config = dict(
    n_layer=13,
    d_model=160,
    n_head=5,
    n_kv_head=5,
    head_dim=32,
    d_mlp=512,
    vocab_size=664,
    activation='gelu',
    norm='layernorm',
    norm_place='pre',
    norm_eps=1e-06,
    positions='alibi',
    qk_norm=False,
    attn_scale=0.177,
    bias='all',
    tie_embeddings=True,
    parallel_block=False,
    init='uniform',
    init_std_qkv=0.0358,
    init_std_o=0.00702,
    init_std_up=0.0358,
    init_std_down=0.00392,
    init_out_by_depth=True,
    optimizer='muon_variant',
    lr=0.00691,
    lr_mult_o=2.0,
    lr_mult_down=2.0,
    lr_head=0.00766,
    grad_clip=2.0,
    warmup_steps=200,
    schedule='wsd',
    decay_fraction=0.602,
    decay_shape='sqrt',
    final_lr_fraction=0.1,
    batch_tokens=16384,
    seq_len=512,
    doc_mask=False,
    train_tokens=125400000,
    steps=7654,
    dataset='wikipedia_en',
)
MLP neurons of a small language model. Each row is named by its layer, matrix (up: input weights; down: output weights) and neuron, and shows model dimensions 64-159. Each number is 200 + 40 x the weight over its row's rms, rounded and kept within 0 to 999.
After each neuron's rows, "fires on" lists the tokens most often at its 100 highest values on Wikipedia text that the model never trained on.

L6.up257,227,197,146,171,172,194,258,200,146,233,208,223,212,171,238,254,174,227,190,229,219,186,237,203,190,263,218,179,199,246,213,216,176,230,176,201,202,257,114,153,201,250,260,204,174,293,252,168,217,139,162,202,215,144,211,179,168,167,235,186,210,210,184,179,234,236,130,168,147,249,177,155,229,212,210,150,226,207,136,235,192,169,167,205,225,127,208,187,303,232,150,214,145,226,194,182
L6.down257,164,181,157,171,215,198,296,195,203,211,143,242,209,204,242,153,192,157,226,171,198,164,177,191,207,164,222,249,218,177,156,262,274,128,239,149,202,244,243,199,251,216,232,242,222,229,196,104,247,216,191,225,133,246,238,228,156,195,270,185,223,163,192,256,206,237,231,248,134,320,267,168,236,264,192,234,144,170,221,221,215,156,175,156,215,258,209,201,170,210,208,195,184,186,191,198
fires on: ".", ":", ".\n\n", "A", "le", "L"

L3.up116,291,185,184,186,240,150,165,183,168,134,136,235,236,223,208,266,234,134,189,193,144,215,196,228,223,187,169,215,170,186,290,163,203,179,259,225,144,215,280,185,269,221,192,173,187,194,163,176,167,178,209,267,148,116,178,195,176,217,195,226,115,168,157,170,184,150,181,193,150,204,154,204,226,226,115,160,259,220,252,158,289,150,252,85,216,263,139,209,205,189,210,135,189,191,249,173
L3.down116,192,162,157,187,219,213,232,140,291,186,156,219,163,213,280,226,181,169,194,210,169,133,212,230,205,167,159,204,189,160,114,178,255,248,222,214,198,146,195,247,125,251,168,151,211,270,268,156,306,244,166,256,199,219,199,177,227,182,180,223,172,149,179,193,200,198,190,173,212,239,96,230,247,156,179,227,144,227,193,151,180,152,216,208,197,165,189,220,217,224,129,213,251,205,130,198
fires on: "ad", "ore", "ou", "r", "ar", "iv"

L3.up262,241,228,224,149,208,197,264,197,228,183,184,206,277,201,208,193,202,215,168,206,176,229,92,157,205,187,205,219,192,221,216,227,174,276,184,179,136,216,187,264,307,141,204,215,169,209,214,234,206,187,202,211,221,127,206,146,168,179,256,228,185,229,156,197,168,288,167,311,192,177,184,143,156,125,176,170,288,148,194,204,151,253,170,224,222,189,229,169,181,185,171,247,117,213,199,128
L3.down262,168,261,122,117,151,228,214,239,244,276,195,154,172,164,235,169,253,208,260,229,249,182,248,192,211,177,204,258,207,190,176,139,236,190,173,187,185,226,277,197,189,246,140,217,155,146,181,129,222,134,220,162,198,157,209,203,191,159,230,162,212,164,327,225,181,206,238,230,165,249,208,140,167,288,135,209,227,254,247,245,248,236,165,222,218,205,214,176,187,205,239,214,250,282,207,186
fires on: ".", "el"

L8.up92,226,252,190,193,199,209,285,183,167,154,228,150,163,182,226,162,145,233,237,266,226,148,236,193,152,187,177,151,174,200,213,178,190,184,205,207,265,189,205,168,170,219,166,150,230,165,171,223,182,221,199,194,215,218,127,160,109,255,123,290,182,243,109,188,222,208,213,248,179,187,168,161,158,144,206,167,201,207,155,225,239,212,119,222,168,321,229,246,228,218,201,261,191,230,256,187
L8.down92,317,169,175,240,189,208,91,193,265,156,166,210,169,224,255,209,153,143,151,245,178,243,190,197,202,158,255,275,151,198,236,216,202,149,196,195,247,221,172,157,153,194,214,176,192,208,175,205,139,176,187,244,201,281,227,228,177,164,182,164,242,212,265,209,211,205,223,207,226,192,239,231,320,225,120,174,189,221,184,230,158,243,265,123,200,213,217,234,172,199,269,197,161,200,142,167
fires on: "ers", "es", "s", " who", "y"

L2.up288,203,115,141,241,231,196,187,296,214,85,203,165,85,190,179,166,169,153,190,210,197,229,152,232,195,179,198,219,224,168,163,201,262,260,158,156,296,229,195,183,234,177,260,131,279,212,197,180,189,226,219,199,220,185,247,186,148,231,262,168,156,144,209,276,193,211,213,134,249,280,179,198,203,221,162,247,210,210,198,168,248,175,277,230,196,194,239,185,160,197,242,155,184,235,245,214
L2.down288,259,254,205,243,153,194,205,213,260,214,205,183,261,220,268,188,180,217,186,184,204,120,245,176,229,244,116,251,222,256,204,185,151,208,128,114,289,214,176,233,173,228,194,274,234,180,200,187,239,256,205,202,141,129,217,128,183,165,197,200,114,189,192,136,184,186,238,185,134,206,167,226,237,232,226,241,160,199,224,286,214,238,171,202,184,116,163,181,232,231,162,186,194,158,229,189
fires on: "ment", "ation", "ity", "ge", "ition", "al"

L3.up64,196,193,198,175,166,219,156,220,195,208,169,133,234,105,279,241,103,203,211,237,230,172,246,217,157,173,191,206,161,225,168,201,263,226,200,217,220,259,169,147,303,182,243,203,234,201,232,231,260,121,163,291,207,190,233,124,175,268,150,195,214,236,243,174,201,223,192,195,197,203,173,160,151,192,214,152,228,235,159,240,140,193,193,173,210,229,234,265,234,101,160,270,156,241,193,136
L3.down64,241,183,244,227,127,241,242,249,259,202,199,193,205,240,304,227,253,155,231,178,218,207,254,155,242,170,227,222,143,283,158,250,248,151,230,191,148,209,182,202,220,222,205,210,165,80,147,140,210,144,178,272,227,225,151,152,201,172,243,211,187,122,243,198,235,223,261,233,184,209,252,168,173,219,147,177,224,198,202,216,172,133,168,202,300,253,140,147,219,216,220,262,197,142,243,223
fires on: "."

L6.up341,180,206,222,236,208,221,228,248,160,220,212,191,284,208,178,191,213,213,291,235,181,208,213,245,275,145,146,178,160,186,214,229,241,185,234,235,172,137,220,276,298,225,196,187,221,163,233,199,191,153,220,188,188,213,173,163,209,158,232,125,185,212,131,138,164,220,168,184,256,274,195,180,120,199,185,239,167,158,188,141,194,222,199,184,242,179,233,182,257,185,155,213,213,136,188,149
L6.down341,144,150,206,181,161,211,112,154,168,260,173,197,242,232,321,238,221,282,238,247,201,226,257,238,175,177,273,201,169,243,225,167,129,144,180,188,232,261,254,226,212,223,128,209,293,138,163,190,213,210,158,275,171,189,192,205,269,238,173,239,211,185,201,209,224,233,182,230,188,219,139,187,122,124,188,217,168,170,216,195,172,217,202,200,190,256,215,190,157,212,201,209,216,179,210,239
fires on: "l", "re", "ran"

L10.up56,176,237,208,166,243,169,220,214,177,235,163,151,255,241,274,197,228,178,222,201,189,167,270,286,220,135,183,131,188,164,173,137,171,166,269,234,154,247,147,179,206,203,239,240,115,241,189,200,213,188,204,215,272,317,180,216,184,200,159,203,128,236,198,147,216,228,192,213,202,194,245,149,247,262,216,110,241,163,157,133,169,184,229,179,157,249,167,235,157,247,198,243,258,197,230,234
L10.down56,244,215,178,155,152,235,225,138,230,149,167,193,196,174,187,186,189,222,187,170,241,173,235,215,90,204,151,232,189,209,203,264,155,201,178,218,256,200,234,219,233,228,175,164,270,251,221,182,223,149,202,311,152,162,195,205,304,190,160,111,266,179,154,153,206,136,192,235,177,219,187,165,207,132,200,193,162,228,208,218,227,218,234,196,217,168,191,174,144,184,132,155,281,188,206,279
fires on: "ou", "g", " E", " W", "ur", " D"

L3.up224,217,247,124,162,220,195,174,237,175,174,188,221,279,235,167,310,235,228,240,142,167,162,209,246,242,178,166,206,140,223,176,198,190,177,260,155,214,168,202,185,211,141,181,165,211,218,246,265,216,167,172,328,247,239,206,189,203,225,133,122,172,212,172,230,166,218,162,224,143,216,152,253,246,193,156,138,326,181,219,230,195,176,219,202,144,183,202,220,212,160,187,273,232,124,209,128
L3.down224,244,238,260,240,173,165,208,280,296,233,147,235,208,256,222,159,201,205,121,169,184,188,158,181,191,114,217,170,186,173,194,253,281,185,234,216,198,249,255,169,205,174,138,179,238,214,229,173,195,263,189,184,171,242,210,198,200,153,217,201,258,173,174,157,198,200,233,217,181,146,180,143,197,117,126,138,199,292,216,192,190,182,227,308,193,278,142,148,183,193,290,169,204,213,216,186
fires on: " ", "."

L6.up71,183,215,267,199,169,190,175,183,187,152,268,210,161,224,257,228,224,219,282,139,200,169,151,205,142,160,130,235,214,143,242,245,206,178,224,207,204,180,196,294,201,203,211,152,293,221,201,182,153,199,232,192,182,142,220,231,215,156,219,232,167,229,144,173,162,168,167,211,202,251,196,179,237,247,170,224,196,182,171,186,267,297,183,231,142,198,212,160,217,213,197,142,144,239,205,202
L6.down71,234,218,238,198,216,182,194,196,212,186,227,176,213,220,145,182,161,265,216,199,187,255,171,185,202,197,290,142,191,274,234,202,163,215,298,195,170,176,184,147,239,166,115,208,206,137,221,167,199,180,192,282,180,254,200,147,247,197,149,173,200,247,259,216,187,214,212,192,198,148,270,239,227,179,227,194,247,198,253,182,137,198,119,278,142,245,157,163,150,167,189,244,187,217,138,252
fires on: "ed", "7", "y", "t", "f", "3"

L3.up375,193,97,219,201,199,165,214,255,110,170,140,188,233,175,201,269,191,141,286,254,179,198,202,188,202,202,217,194,140,211,297,143,214,211,228,176,200,124,185,188,297,229,178,173,243,167,208,111,244,237,174,269,200,247,215,159,225,226,159,248,196,173,286,170,140,142,164,272,182,187,190,209,235,190,227,142,262,128,201,181,219,164,187,250,219,247,260,181,172,289,219,182,197,231,246,222
L3.down375,156,189,165,214,132,193,190,222,259,174,223,281,218,190,260,217,237,194,159,225,120,213,176,172,168,141,219,269,139,116,161,143,235,158,216,256,223,199,198,244,268,176,185,191,207,154,161,223,172,153,171,269,215,252,214,229,170,209,225,161,148,217,137,146,169,200,192,145,174,190,166,217,255,219,227,137,153,264,171,186,244,232,215,147,186,239,244,235,208,238,81,208,224,155,209,118
fires on: "r", "ry", "ad", "art", "oll", " J"

L6.up439,182,174,174,173,195,171,251,232,195,169,192,153,211,234,242,217,225,257,181,218,166,240,253,221,187,134,191,192,190,148,225,171,210,241,211,155,243,254,188,191,209,138,209,168,153,302,243,223,284,208,278,197,222,186,172,235,158,177,135,139,258,185,156,210,112,236,197,262,205,212,141,244,231,195,252,250,174,241,242,210,189,255,162,187,222,149,221,303,180,260,198,184,211,172,237,167
L6.down439,180,164,185,162,202,196,193,188,309,243,186,120,283,185,256,192,206,231,207,108,200,192,115,241,228,256,165,158,192,170,240,232,181,134,178,221,238,269,226,203,216,273,213,175,223,150,207,222,181,286,161,154,155,209,214,152,174,196,181,207,263,176,205,204,243,150,247,183,126,190,254,203,237,146,235,216,204,250,196,211,183,231,209,281,165,231,220,252,114,217,192,251,195,211,170,185
fires on: "on", "or", "i", "ary", "le", "."

L7.up313,178,207,180,231,208,185,206,226,145,205,216,232,194,201,208,145,215,160,144,173,200,198,255,184,182,210,213,315,180,190,169,148,196,208,142,216,183,163,176,172,184,283,237,150,268,242,187,280,221,232,231,236,305,130,218,173,136,211,171,226,199,218,262,100,178,279,248,214,260,150,205,205,201,187,161,166,212,180,217,182,148,212,169,213,222,140,224,186,186,231,187,120,213,194,194,241
L7.down313,243,184,191,86,117,243,133,151,288,228,229,244,184,181,205,192,182,157,199,205,248,208,225,157,255,130,217,226,144,173,220,256,224,133,260,222,179,130,178,149,90,154,268,290,262,130,194,165,143,192,174,187,183,231,123,154,236,251,198,181,203,176,185,167,210,160,174,232,208,200,223,178,162,174,207,253,124,231,209,217,192,154,224,173,179,202,168,254,195,187,226,226,262,199,177,273
fires on: "a", " J", "J", "r", "ad", "d"

L6.up359,213,305,215,199,195,138,218,233,205,232,228,164,187,133,194,144,227,168,200,204,240,128,193,173,190,211,208,214,270,160,173,229,177,162,188,197,212,215,152,127,212,258,186,178,213,201,177,207,199,198,242,172,153,232,278,200,253,262,172,166,183,187,221,241,262,225,245,256,206,200,122,150,204,221,183,241,195,145,210,172,116,272,250,205,166,211,134,232,175,182,206,188,230,158,171,260
L6.down359,143,233,222,177,220,202,213,126,136,194,187,192,227,140,246,252,239,215,158,119,224,215,226,176,168,138,176,268,221,164,153,155,216,226,170,230,199,161,206,256,182,211,159,281,294,248,174,137,240,221,232,220,207,134,150,181,217,217,247,241,232,160,183,166,255,204,169,177,242,171,185,211,239,145,184,159,179,190,268,201,197,135,175,210,148,150,218,254,221,187,166,165,165,148,176,189
fires on: "l", "p", "n", "t", "ord", "pt"

L8.up147,220,202,174,228,184,164,273,160,182,250,233,244,198,161,227,192,157,242,187,232,226,229,245,254,205,250,266,231,204,165,185,278,183,234,205,181,223,214,228,201,203,158,90,232,202,205,140,205,219,264,240,227,198,134,227,209,176,200,222,252,226,217,169,159,215,193,192,240,163,236,207,141,197,251,221,155,189,244,118,182,209,243,164,188,208,257,195,182,220,281,157,190,250,176,116,203
L8.down147,124,206,213,226,183,170,207,201,212,174,278,212,240,196,172,141,199,248,146,250,229,178,212,249,203,226,202,242,252,204,204,255,193,104,144,203,190,129,198,214,217,208,217,192,211,266,200,174,207,188,158,232,202,240,193,238,157,188,237,218,191,227,186,206,207,249,229,173,252,174,189,263,121,269,118,229,203,118,214,195,258,134,242,209,173,199,205,202,213,207,257,165,125,211,173,141
fires on: "l", "b", "e", "r", " of", "n"

L10.up373,196,260,149,249,308,176,134,238,126,174,173,208,206,196,255,199,185,159,181,244,149,223,197,160,142,287,145,223,195,132,164,234,163,194,183,176,181,193,243,191,242,274,217,215,232,267,206,203,201,203,180,173,279,245,239,218,185,191,171,266,235,178,269,192,128,295,188,192,238,226,240,149,102,199,207,246,194,247,249,238,194,157,255,237,192,263,206,252,157,249,182,218,159,196,143,183
L10.down373,168,168,289,146,250,199,178,211,138,194,163,217,186,220,162,241,257,165,243,133,249,201,188,184,210,198,221,195,195,149,185,137,164,150,236,196,148,219,152,245,197,189,184,258,247,237,190,194,262,161,226,181,157,202,234,126,276,258,203,141,179,134,193,176,242,269,228,201,212,206,190,300,236,263,238,242,134,172,170,187,130,201,153,220,237,186,197,248,206,182,211,225,200,235,151,230
fires on: " pro", "s", "res", "-", " o"

L7.up63,193,149,180,176,184,165,233,239,196,281,207,157,270,186,236,186,157,231,233,214,183,171,219,188,150,173,195,194,289,222,214,231,186,188,212,172,205,151,184,203,168,229,260,201,163,190,169,196,239,247,245,178,169,225,202,183,216,184,232,150,187,161,191,209,222,186,210,176,187,269,189,112,110,283,223,193,223,187,211,105,157,291,260,220,223,242,241,185,238,138,178,191,108,204,207,208
L7.down63,142,180,267,263,150,252,199,213,259,239,172,184,210,204,166,195,253,205,177,157,137,240,190,157,269,172,177,301,153,195,200,229,215,165,165,199,204,152,101,157,176,243,163,193,224,215,108,181,219,152,196,237,252,134,162,160,165,198,188,172,233,244,232,153,162,214,290,213,220,180,168,152,222,160,212,236,186,204,174,204,191,149,155,136,197,212,154,173,202,240,264,209,200,218,263,248
fires on: "p", "n", " ", "y", "in", "id"

L6.up75,207,187,260,186,285,164,155,208,171,166,179,113,208,174,260,245,206,238,169,191,163,246,176,184,169,194,184,91,251,198,243,146,165,192,199,174,167,189,184,212,274,204,163,99,265,284,238,251,222,175,177,147,203,222,137,208,214,180,234,195,256,215,184,213,175,233,169,183,210,150,237,141,196,192,184,208,130,242,226,96,253,176,207,160,236,144,178,223,214,220,193,164,177,184,229,220
L6.down75,87,161,227,163,136,242,167,221,291,240,224,162,227,176,166,140,167,119,270,222,195,201,159,243,206,210,223,292,174,241,124,231,209,172,122,250,199,273,139,167,217,222,221,226,234,204,237,188,174,250,183,178,186,213,238,173,156,205,151,190,234,190,240,219,214,233,160,198,175,230,226,209,265,146,227,282,203,224,213,251,154,218,248,200,216,178,248,278,204,174,199,192,157,124,210,151
fires on: "r", "ur", "or", "i", "u", "igh"

L3.up345,147,204,209,197,253,202,213,146,178,188,155,167,175,218,170,229,126,182,174,232,145,188,167,192,205,183,141,192,179,185,203,194,159,310,190,191,207,284,166,206,157,261,223,245,176,252,170,208,164,201,203,227,204,191,134,295,194,107,204,212,175,216,198,192,266,218,179,238,193,242,220,145,210,220,265,196,239,154,212,154,226,181,282,160,232,133,145,170,177,240,133,242,210,238,252,210
L3.down345,317,251,226,242,203,243,206,209,216,179,217,183,203,170,248,238,110,182,197,222,267,216,194,224,204,168,153,212,194,176,219,250,180,154,139,202,172,201,202,217,217,221,217,209,216,209,213,262,121,291,256,185,179,210,286,229,137,188,245,223,173,147,227,183,247,133,180,180,232,179,264,121,205,144,171,181,153,218,168,194,177,221,194,203,166,208,122,117,182,170,180,191,180,251,205,208
fires on: " St", "6", "7", "4", "3", "5"

L2.up23,183,227,115,177,173,186,183,170,178,202,195,244,260,218,159,161,188,198,176,224,152,159,234,198,209,207,146,135,261,166,185,240,205,220,160,164,223,139,192,224,140,224,168,231,183,238,218,205,222,222,217,178,215,144,185,226,242,188,188,218,175,244,234,185,201,288,174,190,159,241,170,230,204,219,175,148,231,249,229,190,232,188,229,176,171,267,240,229,169,162,154,205,95,217,173,114
L2.down23,120,208,215,211,216,234,249,208,187,174,159,237,181,204,231,189,140,200,233,205,188,214,260,215,223,231,232,183,142,223,192,143,142,130,178,195,159,243,185,260,229,216,201,267,172,219,142,138,118,125,241,233,221,274,238,186,134,245,150,147,250,182,272,168,192,252,210,155,272,188,215,127,229,175,202,251,187,181,235,233,260,189,169,208,242,218,190,161,164,212,245,177,166,220,211,217
fires on: "-", "ut", "ight"

L7.up487,177,134,203,156,289,107,185,146,212,248,142,203,205,214,155,160,298,236,167,163,182,256,157,267,225,241,196,182,229,210,214,251,176,246,151,195,123,204,131,147,183,254,200,127,255,231,221,271,236,168,143,227,158,152,229,129,174,195,215,265,188,201,170,211,141,210,199,151,269,293,177,230,181,187,173,203,163,176,206,255,203,222,194,177,150,182,254,148,230,149,261,194,215,188,190,149
L7.down487,228,139,234,185,169,246,145,185,232,174,246,250,134,179,178,117,221,209,239,241,110,247,183,195,255,200,222,228,241,205,199,151,210,276,276,243,231,228,265,210,253,123,179,171,198,278,210,202,142,231,239,198,234,257,204,219,183,171,183,203,244,168,166,224,166,195,165,166,175,183,232,258,228,200,172,246,178,208,194,198,109,223,210,172,200,161,138,180,166,231,138,219,171,95,208,232
fires on: "y", "ur", "our", "a", "ran", "wo"

L7.up332,179,219,214,178,164,131,181,212,194,194,212,132,213,305,234,216,291,212,254,208,217,211,210,284,205,294,225,187,130,150,216,179,180,147,136,274,186,202,137,199,182,129,273,163,197,238,205,209,232,188,157,275,220,243,165,187,197,251,223,256,139,224,202,158,204,217,200,201,208,201,246,230,139,254,177,150,221,137,278,200,227,190,195,235,163,230,217,184,157,203,193,153,199,197,227,250
L7.down332,137,168,161,97,202,217,190,228,192,283,240,292,117,187,237,190,220,265,222,193,207,159,187,250,228,244,208,235,193,194,219,184,174,130,165,167,228,184,214,193,231,233,230,201,203,238,177,160,189,287,223,169,217,116,249,165,237,165,157,223,125,191,248,140,229,184,213,153,216,242,130,202,257,201,271,179,149,173,177,255,164,233,229,177,237,198,185,149,164,144,169,242,188,193,210,187
fires on: " I", " E", " Re", " F", " W", " C"

L2.up448,170,182,203,234,247,235,143,124,116,171,139,237,149,143,286,287,165,220,178,242,197,205,162,210,171,149,98,210,101,194,246,272,214,210,248,237,217,140,140,196,278,166,149,186,188,177,241,220,218,176,139,231,168,143,233,130,227,217,222,158,205,126,201,202,212,162,189,192,215,180,235,252,220,207,186,182,186,185,220,179,156,230,210,192,262,212,274,169,198,136,271,203,138,188,218,142
L2.down448,127,214,215,169,167,240,176,181,236,202,170,163,235,198,231,218,195,174,223,167,188,193,253,213,289,182,191,219,208,194,172,240,165,189,181,211,97,211,201,177,240,165,224,238,184,202,244,160,229,235,166,180,196,184,262,219,225,252,235,203,194,240,133,184,284,265,172,201,250,212,218,174,161,240,232,167,221,122,160,228,195,205,158,263,243,139,196,236,294,190,192,233,150,221,163,147
fires on: "ed", ".", "al", " de", "le"

L10.up437,215,180,245,189,153,200,196,231,111,219,204,222,228,210,248,244,200,166,220,191,193,234,272,246,223,170,167,224,162,186,224,123,193,200,220,262,184,230,148,163,222,160,242,166,168,224,146,158,194,139,236,189,273,156,130,177,193,150,275,279,197,255,211,234,230,228,231,253,172,216,214,179,289,190,229,224,216,114,242,166,175,229,212,219,218,236,191,148,189,113,257,188,182,122,215,269
L10.down437,185,200,216,126,314,229,203,201,252,229,243,251,211,169,189,227,176,184,257,169,191,209,242,226,211,232,209,259,140,225,213,233,208,136,217,172,232,188,142,203,238,202,225,231,247,258,193,176,180,199,225,225,156,197,189,184,140,131,240,146,162,211,184,325,170,235,212,233,204,253,186,187,248,166,171,160,58,193,278,193,144,224,185,150,144,216,229,186,185,225,161,200,227,201,193,187
fires on: " E", "ou", " e", " Al", " L"

L8.up107,181,174,228,173,250,192,193,163,156,213,238,220,161,215,197,129,203,206,83,215,181,185,134,183,244,140,200,235,235,211,181,184,190,231,169,232,127,139,193,193,194,272,182,217,310,234,177,159,231,186,221,241,239,186,262,136,140,199,200,217,188,149,191,209,225,157,169,172,208,193,84,203,227,203,280,152,215,231,187,253,207,175,153,289,175,217,218,141,226,211,177,111,200,238,111,224
L8.down107,266,125,199,253,227,254,238,252,236,169,245,200,185,233,242,222,121,275,285,180,180,218,137,160,159,137,227,245,204,239,250,245,253,164,215,182,167,170,166,229,243,213,293,242,230,179,221,201,151,170,207,254,214,216,141,165,127,195,278,211,163,233,160,177,169,172,158,211,202,124,269,218,279,249,223,178,166,283,201,157,187,185,207,204,142,213,178,187,173,185,135,191,190,206,222,193
fires on: "ur", "w", " of", "a", " J", "al"

L8.up492,177,216,167,198,255,245,214,203,157,220,203,152,202,241,185,148,230,194,169,206,217,203,219,229,135,227,178,187,127,188,92,228,161,249,185,194,200,184,234,174,205,205,161,237,189,148,163,203,207,175,268,247,166,309,190,155,226,170,198,233,160,179,226,170,173,196,222,162,157,124,210,177,208,238,234,181,163,185,133,219,268,128,205,190,131,252,238,239,186,229,125,240,179,221,248,165
L8.down492,311,189,227,186,226,230,210,236,264,181,222,190,167,201,196,202,166,180,205,246,172,190,273,185,188,251,166,216,199,229,230,220,172,217,161,153,257,189,157,264,136,234,230,169,278,191,221,197,180,188,224,211,155,167,176,121,230,267,205,172,185,186,233,260,187,177,212,129,239,167,215,192,240,126,182,167,256,252,228,166,203,255,172,138,202,182,272,222,259,189,159,180,218,182,315,247
fires on: " n", "s", "es", "ers", "is"

L6.up233,163,257,152,157,222,179,161,216,174,252,221,238,143,203,131,225,189,235,225,244,143,258,205,138,237,238,183,232,217,238,223,214,212,253,166,165,201,165,263,199,260,170,203,201,232,222,242,206,251,189,239,199,204,198,267,212,208,191,167,190,261,186,272,102,223,279,140,166,136,148,184,217,180,147,144,176,295,186,212,204,200,186,234,168,108,196,147,156,211,166,186,213,115,227,134,237
L6.down233,178,152,198,277,179,198,235,171,250,219,233,238,177,200,144,214,194,225,229,231,199,29,246,174,197,200,185,216,201,239,209,175,207,182,236,196,244,120,213,233,213,191,166,220,238,230,178,215,181,164,196,208,216,201,219,217,109,179,235,185,248,195,205,210,183,239,193,216,161,237,286,226,186,276,166,157,175,112,193,199,227,241,173,160,208,257,141,226,146,99,269,235,163,283,182,180
fires on: "d", "ight", "ed", "ow", "al", "ig"

L3.up117,132,206,177,227,193,145,215,239,214,214,101,204,232,250,210,210,166,157,191,239,176,182,151,153,206,164,210,255,183,144,206,199,199,201,236,165,297,248,168,168,177,84,272,159,164,111,172,216,196,210,164,221,156,267,219,170,281,167,202,220,186,153,247,195,166,211,209,245,254,178,233,184,160,221,218,301,148,218,147,231,146,229,221,163,162,168,168,211,182,190,144,220,218,228,211,221
L3.down117,217,200,231,178,249,172,121,147,162,166,199,211,223,164,213,222,181,209,233,201,204,172,269,198,179,212,200,194,154,230,159,223,127,103,183,153,226,261,224,168,191,253,184,132,293,231,155,156,185,203,270,115,185,205,213,166,223,189,250,232,234,305,150,200,161,156,160,208,232,259,201,211,183,311,185,176,214,187,235,149,207,187,160,283,252,277,170,206,274,171,172,157,184,197,163,86
fires on: "ri", "ie", "le", "e"

L10.up342,168,161,228,149,201,187,209,172,248,178,214,140,181,172,178,156,225,177,229,156,214,164,156,228,223,281,114,202,265,234,202,228,205,203,165,272,156,188,208,228,104,134,194,177,170,225,189,199,205,205,118,273,234,154,221,272,201,139,178,192,149,199,215,167,187,190,163,245,213,239,184,149,220,168,228,198,215,223,211,137,144,184,171,179,310,144,229,180,130,221,157,208,158,252,258,168
L10.down342,101,279,162,208,215,184,225,228,182,152,167,185,115,182,212,208,258,227,96,259,170,235,218,225,187,129,213,243,212,196,175,250,175,153,206,130,226,196,218,212,197,198,228,173,231,241,187,211,168,173,261,174,253,207,175,141,196,279,182,195,241,206,171,256,182,222,198,212,206,216,283,137,217,127,198,153,202,205,235,181,189,199,174,256,225,188,251,154,215,175,270,299,132,153,267,218
fires on: " also", "y", " he", "5", "201", "4"

L8.up167,193,196,239,207,281,228,249,166,240,186,246,201,257,178,212,181,171,195,216,158,192,199,202,269,200,209,171,241,214,102,193,198,234,152,192,208,283,172,204,205,296,208,170,196,257,242,147,227,206,195,277,200,208,190,190,139,167,212,184,117,209,210,220,192,200,200,199,207,255,194,208,131,262,191,221,153,162,240,141,178,228,260,206,198,205,205,217,226,273,171,260,300,231,239,122,201
L8.down167,155,239,258,240,194,193,201,222,200,223,185,170,159,209,219,302,165,171,200,144,224,198,195,238,206,197,208,185,184,201,176,219,112,225,220,168,147,217,177,171,221,223,186,174,174,251,222,206,221,175,259,228,209,198,192,204,134,235,212,155,184,120,175,220,148,257,239,245,222,218,263,208,116,219,201,294,298,43,206,180,190,213,222,170,221,237,104,142,175,186,194,167,197,252,222,170
fires on: "l", "s", "f", "e"

L8.up301,225,247,211,202,135,262,174,154,130,124,206,190,188,255,128,213,275,225,226,173,153,176,161,182,208,220,216,181,212,258,258,256,238,157,216,226,201,213,193,252,218,240,169,215,223,229,244,144,247,179,232,197,134,209,271,102,272,195,289,149,202,157,234,191,189,158,215,192,239,224,245,148,227,207,198,170,209,237,141,136,259,200,200,177,154,194,91,142,236,233,186,148,203,262,137,168
L8.down301,191,243,186,245,201,124,214,204,162,253,253,222,231,169,278,226,206,206,226,227,160,194,252,231,129,187,311,170,194,149,198,302,152,181,213,176,173,147,181,145,227,216,181,235,233,204,197,220,189,163,206,212,240,146,166,176,90,196,185,220,181,166,222,230,193,163,208,155,228,187,142,254,164,207,164,183,161,219,167,177,157,165,247,217,111,220,212,237,178,271,269,196,198,261,179,135
fires on: "6", "5", " a", "7", "3", "4"

L2.up329,194,133,258,253,180,181,175,155,89,135,257,102,269,179,176,229,236,213,254,191,167,162,186,243,219,203,226,179,146,224,201,153,286,183,219,189,165,129,192,155,222,159,230,278,233,169,115,123,182,160,208,195,175,174,199,186,221,198,265,169,177,187,184,249,256,271,190,251,213,228,219,157,249,242,230,227,201,185,159,228,161,250,192,132,162,196,175,171,259,209,189,225,225,102,209,206
L2.down329,110,128,237,145,164,142,218,239,312,250,197,205,201,194,132,182,130,227,216,194,212,154,210,172,210,158,201,230,188,231,232,194,130,182,247,147,223,223,210,209,118,169,221,217,264,252,233,187,196,160,153,260,193,299,180,151,153,275,165,207,252,247,250,244,234,176,222,184,191,273,192,228,218,189,173,231,221,201,201,196,96,248,235,216,211,258,219,223,226,194,192,159,152,235,154,135
fires on: "end", "re", "u", "c", "b", "and"